python train.py --n_layer=12 --norm="rmsnorm" --norm_place="pre" --lr=0.0053 --grad_clip=0.5 --steps=6347
MLP neurons of a small language model. Each row is named by its layer, matrix (up: input weights; down: output weights) and neuron, and shows model dimensions 0-191. Each number is 500 + 50 x the weight over its row's rms, rounded and kept within 0 to 999. Numbers have three digits each.
After each neuron's rows, "fires on" lists the tokens most often at its 100 highest values on Wikipedia text that the model never trained on.

L9.up125:563476475435470409491489379544486503486473531569500503483519598488454556414520593455561509513492473506486614472567447493458490443496496536583516505548473652543494428554558450527498463463550505472502542522486495620405516472545512482490594515394611495535540451507557538523491532529548500489487549467516452490552458570561456497465474465554481470487479453491477504510561447486522482500466424494508568458483503526506486490613459455474519510586562494454565508453442605511452514427464588495444482499428448506516433485557540392548411639543595550487566518411436573451577508528523529581
L9.down125:487452472456455547535550532532486498527523501484471513449479529438446519409505556459461580459606482471536552461424531484543497478579473638436523466470481519356487591555446426542466454513579589512470470475411559510593518506403500433491466573513474471463453450528466519485514532567462557560526514539512547523462524453517498488599605538471452532532486496462517457521569570555326508577467464528453445502562495479525524488440468535494442497420590434506462486544547420445508484490617519550544564470574489461513530455519498446507433492490475486370477524504468525518492553516371530407
fires on: " the", " a", "-", " to", "'"

L5.up707:431500495522512501509538505518505468486516511508466507530424542463530534358530445451541502544558515550478461428491552532455510536475434512492605446449570532501517454518432461483558551465420591525540510569490498446410454465509515551478610469446588472562416520577504497380519459572527489587573493521545482496469506554592482489556462539549534471554505517469444555572557448410588452512509533652486434501553408523466558508478507539488424537509532518504507475475436518446495419567550473431495421460557464500585427583579461580492554515459552506419616484513487487615416530492539504487
L5.down707:506501449499546512526450430599461594509570463589490511475379521500502572414562491423537524468474515465523536539508573481460464470476476540477474417417616551480477492537318535469507563577537543522574470494619481525491544571526526522477606418430528525492382503442434508418548604530553477541467508470570530466515512496550461464502430517454491492453575475474490406464473491483486530493507457605548454428565488549501495478488517544476538467467509476535504525488490455453499453522531485511552514486476595494561498496528587419445510466338501513459512505519483499621435468482561585460
fires on: " c", "ar", " m", " p", "ac"

L5.up352:532540428501471533465536572548589494570446475560475448576528564522465466395576494502611497530521463518494495504509532516556525516544434508416529500535489501478571453439574506435499538387538523509530584500529503509468547605433566565506547465485526601477492502408382439441524502516450448499461506489513451453527546489544564463567457561574491425500482392452479425557535594460493525513544490412565485563553489499416599509447539557453522486499534418530462512557480458508446482580472417558555544474522592411552512483557522472484577538476522564474462405444542516481536447405555406543
L5.down352:499492491589494484489487434472496544463509416557430536580466531369434502461547414464536495460629510379536515465487530496451511469519460509444567502505448498547517482460460457513506465514475518520528500483494581494495605501505437535433444494610523522564461443597510446546444468587483458441502552525461431417492508506414495538451539558503453464516541524456549548487417479605563479508453490422469465535540494443430488446475429612471504527560516449475545436527368493515473529607570516573452494454478569545528546444536439474576492608408538534492513537607562543530458539443513421526
fires on: ":", " of", "ber", "tor", "y", "ron"

L5.up589:510462515536493433530509462515472487511476532520478488523527471589461545443489479456602478544613514494419330589565415592523396574526466519439604475476497423525526601564466477479490541500481466489472571490452465537449453498477586444514458373503508519560564578573528596639555541536514433505535463398462476463497528556477593509500567500554431421565483478525476498554526530491574479511471437448557504417509506516534432526442499530522455402473497456488501534509538520517488518507542542533548475524539415470494491510469479522437415482471496459470499542380436518450511457420428519417
L5.down589:388552504405570485554444469597493517551544517543457490499453437426529537424536488470497489503460510545541540517451606560483536486474522512508599536550490602428495385466500464536482475544488500429509460441604513469521515504619512480439523534482379490562452542492530596548528446549509527482459493474510433532522478583386531508433473498510516550469469461477549604542478503533502471432437476588447570525570498486540400461395459472431532467452453465520624462500538447430457471639395463476485443491435558502462486531515449588515495488484527505435578431554551523468472534506510509517
fires on: " which", "-", ":", "tract", "is", " that"

L5.up614:601488581512459469491475515483540473546391526472524478496477522570461585500562475439461469462489533570465445492505416511567500513553443476501464495431543509505454520529517503406482499546432596585521556425501436555557413426511493442541513468522497529521467524405415484399506541476485521577483381488509554427521405515531465455589497497555587431514419454432500515462538476506481554547556538497511560504546512442526547487407541461497501467533529444496479491584401561529453552486576427464546533444562520434509509439518398435612537563498403533504621479435536540508530389569460501535
L5.down614:479478440427452579452496559479503563595392587458485452492514376434419551524454489502480410503515484420538468496574525635466437513501514498547578524536504530507541514437529524482509488485517517465519460550429552496532498526508535457465600456459551562472491388470447493426546565527562482557443475527416370475521529528560498546467515560481423473442558560392506418484474462558489584463586565518467597499573462461403462474458497522519586471544503549480538456423509519547528531490537510383470451435477446475441580512540484489562447526553446534519469510550496581480495574518548564454
fires on: " of", " with", ":", "d"

L2.up866:500534522458473573582447439453526479567371546560624479508500543485584483446499509474590469530461383466528468537477514539504540505463497557568443567486529495641462514465548445506481447422476466499521549436530516506551490552473560546399498576549485552568471494545435537402590490501511417500471461445494463529490531436548484576523485470463508529507521505569402456387536572513595502500537440466511494570491527528522537592461455438480463583550583420485454513449461535446542514460511433578486458448517588479577469475514514557494435484374545455596547484505568512517428534466498446453
L2.down866:573564507532554499484478615545466533558603410529441503496477478533455509528425379600459513442531564585534585450510527470469532527511532523428497551528484475451519499559518498494482507531527466508481480526458500396461468452574479467544550412420512438452494453402592471495366454426478609487557505576504539500478571472516580431437514492475499503481564508443576552562473486407450513526524485577445557492488433443391433480545520526461531476409368523456518537514559486532493552530511493522489581538481421457410516553468463473491509479492446547422421463450449407529498444470534471449
fires on: "s", ":", "\"", "5", "4"

L3.up639:445360463412537493516516480468501439471548542513528619585512534593528580554515450546562439527499508523489504512511414444492455455520472422439546484474469669447467526456456455536511469549542474490538553529442467538547582501601596544471439527475539472464474509499543445600502478455537453569546535434502502531464460498459579470419525526551516566444470485429504561575599484442467455534572422434424451600493552494418512518474496470518489531498517476527446505502503556492468545498509447488496480586503501493494533508571496604564525548486548426539430423388376495490449532437489442554
L3.down639:483607577511561507466529438446567516591473542488402485445485495433477446489465484438572409527498520506394482411550572545504471498486457481544473544570465424568503495463471481535503524473475477548453427455576560537463503552425374552472532502469384470492463487576526442463521526453464530483428545500508539467426576454520429523490514492520457436521519484539453520490387534453514504483445573596577547505531443440538556523647512530469567497530497559467465542471542476453508483495436561434499572506577399509533589545448430545527541451517594507491645439494510550411492530514548503526
fires on: " Se", "e", " Bu", "s", " character"

L3.up836:465427518473527493508461580509499524483502492552481580539512588536533572501502423531470482465443550619620497529446508451427462452578504503514503510578479646454435435439459497578492523559530553566529440416455592567473575520535529480448492539529517486511530466474577486500536528496483481484495553498484401495532510439557532593433513596519556592475488455456506499425528509454438553474482535524454592485479510437417547551419523535473532513550597484526498549373474539472549580438527500432483454488507492473466610485491410531522456438594580462547465440438461434540609546452485530456
L3.down836:454604453489537450531545513437452509521488472467509478475442477510543519514574499458593542534493452493410505490569596548515507485504491459540458550443519433569501455555499483492465539520498427525540523521506494459463601494573500516495591457494399433540482463499497411521507515484515532529491426440567556518576559502514549472425544438477481420401527494504591517568396552450489445513494522579505555539453436540596470443670398489500535562534526491451533439547578522409499400517453540535528538504643356567553539488502510580511431542463540471439541500486520559497503434497528481570
fires on: " only", " Bu", "si", "s", " Comp"

L8.up150:526371575516557514409457472461441527451530489491541451456537511585470509454375484583484490514559561560480528455447457513543552475538535490415543461488469533408465518417419484525512479462550515478521497485484465479477594482445473395533494441465468514552470466514543456463501440479425490549511486520480528576515460498514452498443572480416414430515510541460453438459444603576573502542484434486446463465441502637434469494553543442470422577547520553537536498567485435544539523593520575465502576537497492426497424510470405571532595485437529437518481462589452500580439505566419501583
L8.down150:433547578475416482549457453411467467536576450547467541614532525498596476509508530478518513518539460506572517578502564453509474499429520460467533480494423480496526522453583586444505501550462505407501474516536523462440535543393558586512430575436475571561451484614575512514488517473558539458526545501532601555400570504523547532488565529561501649489548561568449479440491505580508515508465455462508525529469526486478573419515475509473529485512578472410545529554535571454524489410564490561435527531475500444429424446465546593516425466404459518448449506552537369499461499470516483480
fires on: " and", ",", "Ro", "-", " And", "able"

L8.up846:522512520593483465531494453454437550413369522462470536431461559426552474535473526474506487589527563407432547541562547458580413503504478471538514511479492595547532491589460458535518520482575550550541499578563527517530472427448467498470589548563469489587585447486524431491492470577566488561481565414479486484441483447525527672527468448473487520520413473443549523536382498529541486487520580415519531477521530470587472552477514441531468444481533519494474557560418518519538488511429498528488577557496457563495440566457533488568500522501572472447486442672481549455542529526525454502
L8.down846:506536393485513462528504468546546564482426477511477465557434450557524534510544528495461492486508477484460494570389496529445508507473414493583524502451327498465489463515490488410447453502518448532459506396439480555436406488501514521474539451556507566525515491442560530465453445517516520467471447422625617473590478449515534560521516528539491501521504544566545482555447462529456477613559510514430556500485401446476520498485519555431470486508515427666521630513475416452458420546540422576380440416572459515515534512464516482503506491552486461567517452476522542562511572524493533510
fires on: " the", " was", "-", " re", " elected"

L9.up758:468502515463479443564403397464505525483527501618516559436518428554535450493571408492457524497526511506538594568455525469432373453450548559474546558490505562528505452554488550376537475503484519540498593504479537597477516488525502477555410402499549509513515556618468565468527493524544417461519547479589520448533477470475527566475553571575566556456504491456479373510460493542531390475456612474401584448431421591493404538528484436471572506510538492500472519535472477515553470485487542490494481483495471458533558483617498436542487585488475499498516433570421503482493444532508494458
L9.down758:552530450522599473427520487512553442565435528578494480558552542474459502532518463432566542499529410489488506469484437450480555452453487534479466513541526485496452463490554495521546484516512503435480452645500541525542451522482488507485514497453520511419398512530433431457600569463488546454423466495537511511486531553509570474561544492510444503505475624459467527567579478485538574619456511579558492456504472507457357553504425464452454482406615519510524434484513443502490525367536443533527416597579482518467525531642441535585525421553494521499503457539424539447518560454520464419
fires on: " his", " a", " an", "act", " film", " the"

L2.up250:472451531480532530569424408458535413522510439443454477581515507463469461484485507553413522483423605515386424485487461546507401589528569541453524449514427431433469449471518558492461417448377597529546492488493542515484605482407498446488408558493518406579496499464446497515570510539476508552536454567378546533539431527526405461442555494532553542506532532624548505539465497541427499505543499482560591523521555462448426493421538489482609534473549537461460485563516469402471590471453466503537541500531482568455556517454501499499578516534466487519548484498506454546517530479507420537
L2.down250:477477592487549486568578468435439516442483495453552511524522424457514457508463519562555602442531483499474453508454437569462460475513532478547406402471461398445494476497568468480561536520482560462524511559535573516464543504540407550490400539481506538479500428373505444491531496515516415511573535530531510515449582485481376507467432557462420499531514505558548532628477460611533419518503444496563446541491544536437425565591562419550520442504582527563475507571526460513530497496570587524496484544551498643489524456497510459513534503498478486541621593470453500561478543448453463525
fires on: " well", "uck", " height", " length", "h"

L5.up268:434535474487530475500417474532507391535525489465437482484536536467493518562414446509539478581515507450511473533615435465449572542543560478451448504502476489515508550414491490431470490465453522523557451587536452533475483641525519544455490430428535489484561467516582436403547520589514383453446494517470611606473481434482552543538605480626506462426506494550583529559492400513537467492449510482550542543419497507496405499521499538487487397495537587459484557522573554485544482442522493477472610493521386477583454570411459494490510508452487552506557449458461481452534462471527534443
L5.down268:514494431467546501498511481501592519425474489524600484493482517518456512521529549559520527392452521594366496501460410537478545524505467458509447523550516578516488510513455558432517453546599596449464487536411412444493481438560505482547475588561491560539638631546492539444536436503522444553501485519479546424510485497476451453455530491517508590506536479448453453523497523434514449484521472467400435457512533582500417561504455434519481526488492455491432511482527394532588538532507420527483462402472410389489517403410510438474573559504521523456373460510503489525575475476438480524
fires on: "s", " and", " help", " year", "ever"

L3.up927:579478447495474467593415484545465396458466520496480480523507520485535436431481408550486497477489437503554495549582532492484465617526512564453520512502483442565556586589493561496406509564476518468507489578479515434441493501459455535563498514452507536535580507484533434436506494550568472501481444472500487562512541512444492525420501473473385488558584573439513436460487461558466464558448448484378483515509479493607392637507607500452488490592561491367522483469543520514517492536534599526407485536449399508550502521480447560516532527400528506481506546422470473447547453519482568412
L3.down927:397539495472589428393489337447516459376493499477531492551561584527516565498462539482551444563435551542422494486535496442486471509551530498482468511480513533425500452452526460506503533485510498500490446520490491592512462541387490497401458530521509462467528460515526532560481440387516447532491616600478465458580575472539441521434525464488513516507508455523478557544471571530439576544450459475567513505445489490526522429552470517595463513564376529596516444532521496464504395495515385471610395415453516511397554456490532512473438442498430544496474499539541444463477498503477501543
fires on: ":", "1", "-", "ter", "ler"

L5.up11:503504488596459560522449429517473450574468426534522527498489492524462466570532374516393515450444477619492453566494488525374544506449552476497619504527522580428553452534531464532451507525548510499560491459464522556508615518533494538487525588555511523502553576401443470484472559432415444524561469566449488470533495482485452523503518492476456627622549558452577469501489485485486478517463518520497466413467438521479590500500489439594402495517485518493471519415482560409557443519436520515485473546552424572576442449502364553478491534534510447551482538550444488513539442488508485410
L5.down11:489433385437446423465409494576519457466558489508568532450489424460567408503592475442486511498514491455451360373555494465451488535472434551546575444519477482521526439396448480563450543522508556484410473438579592492600477435480492440492436410489446506436473475436420551477461487552432557495539481524527433532414547502535532479454498483487522470430476545484482525513481498497576505463554525500511474540547454455474418504495487523516568457483404487534448468543469482527342481533482551556548487458449551592493509495502478514560556543491404454499490529537469494407503451569413432441
fires on: " (", ",", ")", " ="

L8.up723:502512498508414579552505532517519533537485480488512521481464529581544470518508546551387518532480483521401454466522530518617481491536574507412589418556512543543461469551430449478503583417542537377546527560545531513519433487531534493558557519483478496530496541484495540418582601474522515447465406407482500584537509461605496522531436508482532537551571493584498496406492581532540539479502513536437526484465447450451474489512466511527567493617520546429501542518535436413542545496596533459488542465563450399471326480537497464504445466510489574482504476555405484462441565392504456511
L8.down723:488440466519474593468488550421461446577514558385481593450607463463516512470505436552527508441459498456559504433548549501550439513526474520562389540431486473541592531497617581496501559540577493556512458530466523493484442470469497483467473573551495533483571525471528470511445481413487509548464566476486454513423487507452586530470449458553456517481539452566471444509516462477446524543496546464517428493498499505426348558501410445450551504434457542480483468591570598462464530506427502463486511515549509615455518588466511488481560478459431544551575506432533418433524398470465636524
fires on: "9", ")", ",", " |", ";"

L8.up57:491465465597521440487390480471472478401488588525586472530556489487518450477550505425461520429500501476449542480510404448460515497473541469562465630423482479501406401464460514506414446519473494495508641524490467399531513445514471479489519488488565481593469491524429440492548515419455529486561519517491601437452441487480501573548507459573501475530424456487539525570448459466446475394489461454513512440526486565513459536517384390516492511494465515561415512579479511561548500436422608492513524548556525540537552519565399453509530445439556455496498500597543440502550509501606489435
L8.down57:542538490467443496496485559479491437512461506588495435574517536491536521482493502520503548511504482434522475492458540499493510566568435521478571401543413504472386503504540429571511512569488436545503491418487415537518467483476550442450479553474552564556441419491347547526469448511438564555513497514528545525631503527516487478482454616506591492492467492558427528509511525492536534551537579579434422471515483517559510468518350459555556521598561529570488546561567442539519508506478393567550562558411497478473508503549598424514496455547562588506412483532513534486542576462505504384
fires on: " the", "cre", " "

L5.up923:460462549552539430464422468476594458479419462532408543459519582471433435502571580517527492568587535459527534492510463509474515500502485521446581565561494598420538518409550573555528522537492533508589468456512524458610509493391562521485552472601513484438458561382484480462536487566508488472460488525525489469583464437457478518508500508538535471558544517405528510457550504487485475468551497512475536521478505485520520560486563412565480500533429482564399465522482403536385493653436529483607449511576539525473509509470484468494522449477554399498509524606515492407517573424574449518
L5.down923:500502470483477547508477454531496451539488495454517443597436472420505579368484536463471468573549507493505436528596532594455480457552486426557421555535432555486457325614431494600556558529542558498477498488497558560477472526479486434511570474439495515439519473489483466563482517557513509568557413499509433496474417486496570438497543519508519467551482505485499521463446436505423408442467508533487508524550489469475467373483490517499488510589492416588492454495492540475440491446619545440471510503465476448588437546573508511516508570569382530521524527582536544612562489467529586495
fires on: " of", "é", " on", "y", "e", " Tre"

L8.up164:534472536500452505519491489502514544563472448562496426476467508474536522508444435651468515460395601539477531569446544490372508439505452510476549438577447541509475473481424529494408463551548404451475581536531478394528521568493511516481500489464501481570425435423477596423419469466535479461572497490486516579526480448495438471417564513493451573533482617501508557543510436492530496535439585482493507402469576539445577536549493570572450485455506510523430542441468481474490456576520574525580526540510453501562388544499499559469563535536478499472439413511389541582551543516500485550
L8.down164:505409574541480550370539517394494452478503501435526444509485486528535526538504552489502479545546444416463468447472418492474492537449552492453465506528498418498438482488505570578495499496573500476505460512501490515524477435467370503465539401492535475536530509476466483551568437594459603593501528456547481557476565488604563605564505525551541498505469506537543485527504512521518489496446501491486453552479415536548506453522470373331443571531520549576542425483372546457550495365477433480394489493490566520525465539434545532548544533543421537500429479506468424477532557418509499534
fires on: ",", "\",", " and"

L8.up264:555453451515492534569387535538513589501520481373449506423494548545533581557532482492489454556533494493421477498477392505562470479487510497473520435427574521467450524418504507554469399361423537514516538474479507526519621584528512491490563439534522542505496494599506468475519558398542477513441504497512558500414469463418518491419470556558620514553488445513464543477482571512577419466476499556533454437482444519498391468480503489486584450493503500485529636452450532365536516478403488557564434429491459505442469437479515426497562488503546565565506465508448545500479530432474504481
L8.down264:448515468501472525474462421422546441519502520429469428552420459463457471532542508563498561551498494427503472480470520507481366524503491488599492493506506412538567484428491434511552513531550511489562489354460472425551441447563506474500465425499439544429474425407519348506536450578458452462476479468503566485531451415413426511525542438498403553500422434513564466516451523522538549511469504511579519483501541522510543559448516511483505623484521515514469417497561476528529488595458392456523490544565448497419459526503501472513427554545474512519508568600527518465597426627534540468
fires on: " ", " |", ","

L8.up922:461447472469456483475449481486490474583462618521467518477467629543558462503553562554467476497607545530436536521451450553447446498514582540487489529564458460387402416453449488551533485509607482398484460515492471530498472517544434478466558494538509499483568450586554523452500428530571515510459526439562442531502542416497500483501523479490571572455499575448505430552530519499471436492379559445458490447480489508447554580409409496488434445511591494551430525456459549508500430528572539454452540437554429566498525525478531565491547598484431500458478546494435447598525427422519465589
L8.down922:481401485501500484501504474442459536547485426463513496495471571583491443500530488529462490496450488425545482506554438442615450531500482498429489484463426490369532484550475510488577519490538534436571478424491518478492513446493543452575566471458535530401555464476559464447540506508508431570437591602453412506571462580512525421506570534541614423520467557496574499377498497495442574456527513439554505463552595595530454417425516488418440483500433538441553459546442504481458486485511510443607411486573515464519586525524558479538574512538465441477531444558490432574453558477449444493
fires on: "-", "),", ":", ",", "."

L2.up411:505511474564455514480532427410544436405440506378583484506442486412504483492534632519588518552468455476558465621469490494499468463538618583524551505406486511423474451533446522441529539515511401439481577500501510497430477474501486492494503508483538493408569445456471537597616484490531550428527551429536496455470476524532438541476513551493573565493534546418433474510455457529480397507497499517481526528551500466525481474461479502550442539546573512424475474469557549550490463507447428570416466540520550500466375438470471601546459574444569464530463548477572478582562418478509544468
L2.down411:488458561489376504440480558402574455545532513449494522530435550537589398469481504537542542526511419518574533470537461483459522456486549612421543531483450471515517541435546558405522535509472422505407549417486381509474492483507463543572579477409586483393560449526529453574454502521534498580518505426512524535396489501518489602515535537567421449533537543524521505531511491527566527465591438482485584514496490484511594426523598474478469486456448532473504528378597486551543528516515524507479435518457541412512496528511554486551595574490479522466489527561521482491467414491433499399
fires on: " |"

L3.up725:479439429429415517538449553488549466493533496593532463500477485467528474472450521497546467492494593464395469486493528589432468554511496565452611488536455547416557540544461466495491506559506498488562577450513549453497558496455533554594463484542455467588557470598555496432448559479513518535472502484510434537533573496487477527418522487478488424451480558314483503568625510547510445473593488479502520520352507533561504514519589498462524491549508477517500524520436491436521496569515541579490469473415386499569568435488496587516520508433532443390500507423417531417492533550493503548
L3.down725:506477457482481518523517443527476471494495493564545503564525533497484468535535500441525463441472551647467483434520518628497415545448558499433515512507453598460532497441474384535479530571484445519491500513572534496571385470452541545455421507618431510636467491470541524453468428475536422539417510447552510431504491496464543491442534575483445526521443522438429410551518569588572541360541500438440544520460498501519496498500461539486391511555480538479534600471537509420551551491531401611553479556443439506598528413510492538470512506537480466501554454461475527450562488490536455486
fires on: ":", " including", " like", "-", " such"

L8.up242:481472562519531566553560565507583463483536473396502489402480553506424499514571450484604502533493560491445479560480462532574508496522467486459495374528504494582506496491398487457548581536517491441577507485485575517550459508588547436549451461552535503566505497493395488537522484514532494478526588502436568619510421505517492514441489405497504610538510472456467485510509479486492510553500622446526551503508532531495555581423570465470472555515384513542474475503456536407442504502390537509624418428553541442561496443429522476504504429494531561530498570593430495435534437464532503405
L8.down242:435503429375476544545530463518487535499603526492455411530480487470540486523473513500453472524566498464554510499565450520525534506636447518484499485434573425492489360425498552525456507589536561540435451584461508488500460497452535528504566541430487473537405357447514532540464515528492551500540522483528543509540553489666500557483470403530413568395443520457546461505505578565498521518549519557540490395465518442513546510480520503532412402419508514581470479422536465536505455469471499459528504426503514397421512488514512504442484511524479567480440505500451583422552472500539548398
fires on: " was", ",", " is", " been", " were", " to"

L3.up899:572571482473467542532483482558481476534432482488517472469506533496462549458521511466482530584456590430561397458611481492450472439486450542546495594455565404489502511504552488464456510447432366454500506377517498453562411428542547445431416578564578549511429408505492413422510444488437516526456488505542556503523489463487419452535476465530524436440500543554521478473500500550538670519535512457547470581482600435428489510421497486526474458601489487492505555489487430503540531484462471530465546467572492502582519402488535469519416419501442538453486524469566565526523408521461447494
L3.down899:618475492504445486442506578534452522427508502451469513495446513536472564482557574503388554568483575475507467466599548511408521541533554517561521559534427500532464561503506482519516531519534463567465489421492515409519408348446415432395500494580585531449530443509513520519517430507603487621433467557485407465511542496482541542432449494565541524420500473507538577480429424490485516532463451470411523581470513513441582455500475496576533438453491397476497498447516487499468497573454503381525511506529534569511467481494516519534473523552487586395511499442515546555539448458405542486
fires on: ":", "s", " to", " for", " with", "at"

L2.up286:527485456456637609507578451542539563474481541441538487459490451422528490454568595456577513513514506462602507417407523507446591554502528521465505583537566533508547411492461496557501492505624489532489507514492537545464563528482511484486502578527474491497572402449514612544528540469484559488439543476497496549572537405378506579633496513460440468493575398472553539506490430525501534485599416551554513476523493509520542541558464527535544500545534433462500517481544435475535437532442563414556492520584534465560484551446526422508490495462513536431632480531543537501543483484481459552
L2.down286:502493537450596562536639442528539469530399560522534425511517488468528460485469490464560468427488415347628528454466615463540551465509481520512512563551551526486487485474459537479496536495506448512520537593503477494533511524529566520429443591375533438518506466479493547491491495455499580553470523523495474446471510445450542489486527512538497511596517552502447527551498359542482518480583455543484542513540541557554479530502439498520494514580522477489437433519628507516491445425406589464442413428553586542466506440502630396531490465478514469437548480534490592527523491485495431546
fires on: "hi", "-", "ub", "bu", "sur", " dis"

L3.up583:502437501511462446490506540423459432509539539516513463525453517539433437560484530521599534558468453508428546487488485534464462598421492444427523378500438576433549432557507446460394487559392483537594574515465485584481525504420566407530508531518546471539583543515493504485501554523556477600515476429407524556459505564477493472558475506497436479483509507424590467463555422482581490516520475569517467509506574601551474473508545509490503518521492577527471511514545471450451488541493605476458478602530477658518494434397519500597531498493509502501532537553412531402546456389478505486
L3.down583:553583508545570400438437495551520541554440479568445463496523551567478517421556452550455461487502474372522424529498568534546477523512537576541384547545520503518583416405585541502505432467519375430533489503568527520493422529511503429540473449481515449514530522559525520419502491489464484553531438533554433517414491534527476454489499460484506498508511558503561459510520569503501588540431500512490492530544603542424514512490516486495542508552573448543477479515482537492527531530515517417520434410421483589541587597501456464439474485539557530397413498498475618527527354473586579517
fires on: "/", "-", " /", ":", "="

L2.up743:500562544574537473498539495527459517544448523451526424503539465481474552443486513431504482435570545499506534411537530554416528371517495464403507565552445494474460441438429572556424459475477447538513451408435478587556580447429574400401492503444540450473452479477554477446472563427537458506510584487499471487478527563478488477526549441432458486496534537587487446468504451566516489463542530502456464436514433534460460450559377585488583438521476522439471571459522417509538542445473519496521501627496554508611563567484551473460514430581537584539537490504580553440563437465527487542
L2.down743:552550572465544511578537441504500455441456495492550592542570358504523547454459508443509447488476513549497551541540563576543532480498514486455462448519457569460434452492410462512447579501470419419617507511528456522451471468526518436507514457468490514496392523444499527491550430491384531448390519525546450438582452489538530481515468508495469520545481490437550551578534439584495541522392513494488535492635489491525470520447511493425516478513516505476510554412586473522431522497535496574601387627509581512496435518494528575513398412587545439553500474523552574530563483473508494520
fires on: "-", "ma", " Ab", "bb", "sur"

L3.up478:488415495485463524597442438403537499479451560418532497533409507454526501516571523516500547531491447561588420549568528556484394391440586570538531556438465598465507527464461488490554612519572478531471552456606449537601480449483483498453459450563494569505508527549488550558510464520498520418634528366515516408486467444481524508502545544450501501495496467455451501510475607489492547459460506553476548529548523524505560395466499555507521524420515450449557516553470541570527484535491470462469464427574547449505556515547484564469515595496502552432603481559532570410525515573490514491
L3.down478:529452461459438509542426477538481505437416543474542535567559526508508474496515463477519499625498470528479469583491551622525509577384514414522638487539434580538565521511545554480540578479539420441524538430520472482504495526498493587511448525522422556469529486460519445485480506553469387523414514400511469439492552494567470499505513535488430436505480463382535519489451493569499483460535569548553514422529515547583541432465532499523416516470467612590520473529529595475524539466485473490454413411573425410572472520492527583482415514545526482581485539488613525488543510571519463499
fires on: "ed", "d", "'", " m", ",", " |"

L5.up872:447495449450569577608470549471452585547442484413428486511461463644451462499403500575495486422534488555383445500439522518516531435520452473533488398520450508591497384474457523459441493547536494464478545505513499514495444536503559517452483503531491561452531473572449499486521379452457481409505472516571458510550502454588480437405526544555439559450541513511529457487540438505472513498476549563486542442481538506584499572497527489545524577476549457539498543490432530548532474401624460395427488508540550597496485466476496491501395508521534557472526431525426553525410435516578546533
L5.down872:512510424460445479468547477563443404480584568429512468466471343496500497504547550461420492514553533525452499526528491527514554491541453484476552454534485405466489488535483558521392541518569602538528471464465517467532546476465438426528447463554430496475459527445530415555445521546596560575584536548497425418570556513584567503462493468501499503512515459509495563594484505446518558470422437538588477520557497487501517550526500519510506552459469491526518387638454568418548537590545482565436458560531510488409551513439526581542523471552454466515570455534395440507495462587446466569
fires on: " con", ",", " de", " ex", "0"

L2.up304:487465502465482565597410533561471512542505545494449575473529569448454472447457461470479432576482431505417488500547461526536536558530453512520479408495446404416431460508499521474496428522391543483570529554455480546437543450514507507431525501438522557520554452471480492466597577499403497452499471445501542509514541635523553477512423506550530493387500425392453559594466492475529512518539486550524462497538431512554537500499563557478540546540531445461572486377461447462470472467497387596470448508491570506472508494544574518484515555353518516452447493553418470485392522557574544513
L2.down304:555457519425459544479501496493494581465403552531493547513529527543477565398542475490443539586491426505477468506523478488474474488465419520538458401449508401560493501558525546416629497515429509456512536559454510529460495512500486571456519524513479483492457581482492330553547579455515466423539537396452534480470513592549510541506517485518572469412454460444453519578579491437516559419536541502531438523581505421561494512485439546483515559460509403484475398392456468505483432507423494534505437451404488511408510439490584469425516547478522437481422550553454409519431529541534467497
fires on: " C", " c", "ac", " Ca", " kn"

L8.up585:519541552496484521491470516461502498470462444492480544438509532439533550462491431572521588525456495461481495514485505603505566496520461405556447436558553605567447537463551499518511422540527447530421480427562557512508483489449571518539530541435562495496433430512519533443451433506519515524365534405569432514457421402454497512413535582548471596444529546472434472500372553529510427558469661439465471501490533482431473471421476515511514464523490554467526505547356509468543487502431470477514459485538422432532436537474536488451537507560576518471434437506517563526453511590572568554
L8.down585:528444532435489474504473506414505610555523454492418544577527557498563571474584445477465500468452510479618487567504539393516429542610426535466498513538519444499492492517542523605437542494538422491452535503494517511482472525521490430478561490505569470460495474504561437514562504544366524562512517467485530513532414456497435512529561488495620468531463498551610479458595518593528512482489494520582559480470459432563626471454506568546502422556497471563499498572510530524504486477503466464381508432435489473435558512625452438566514503532513433458514492466420430447415505482497598444
fires on: "),", ",", " by", " with", " under"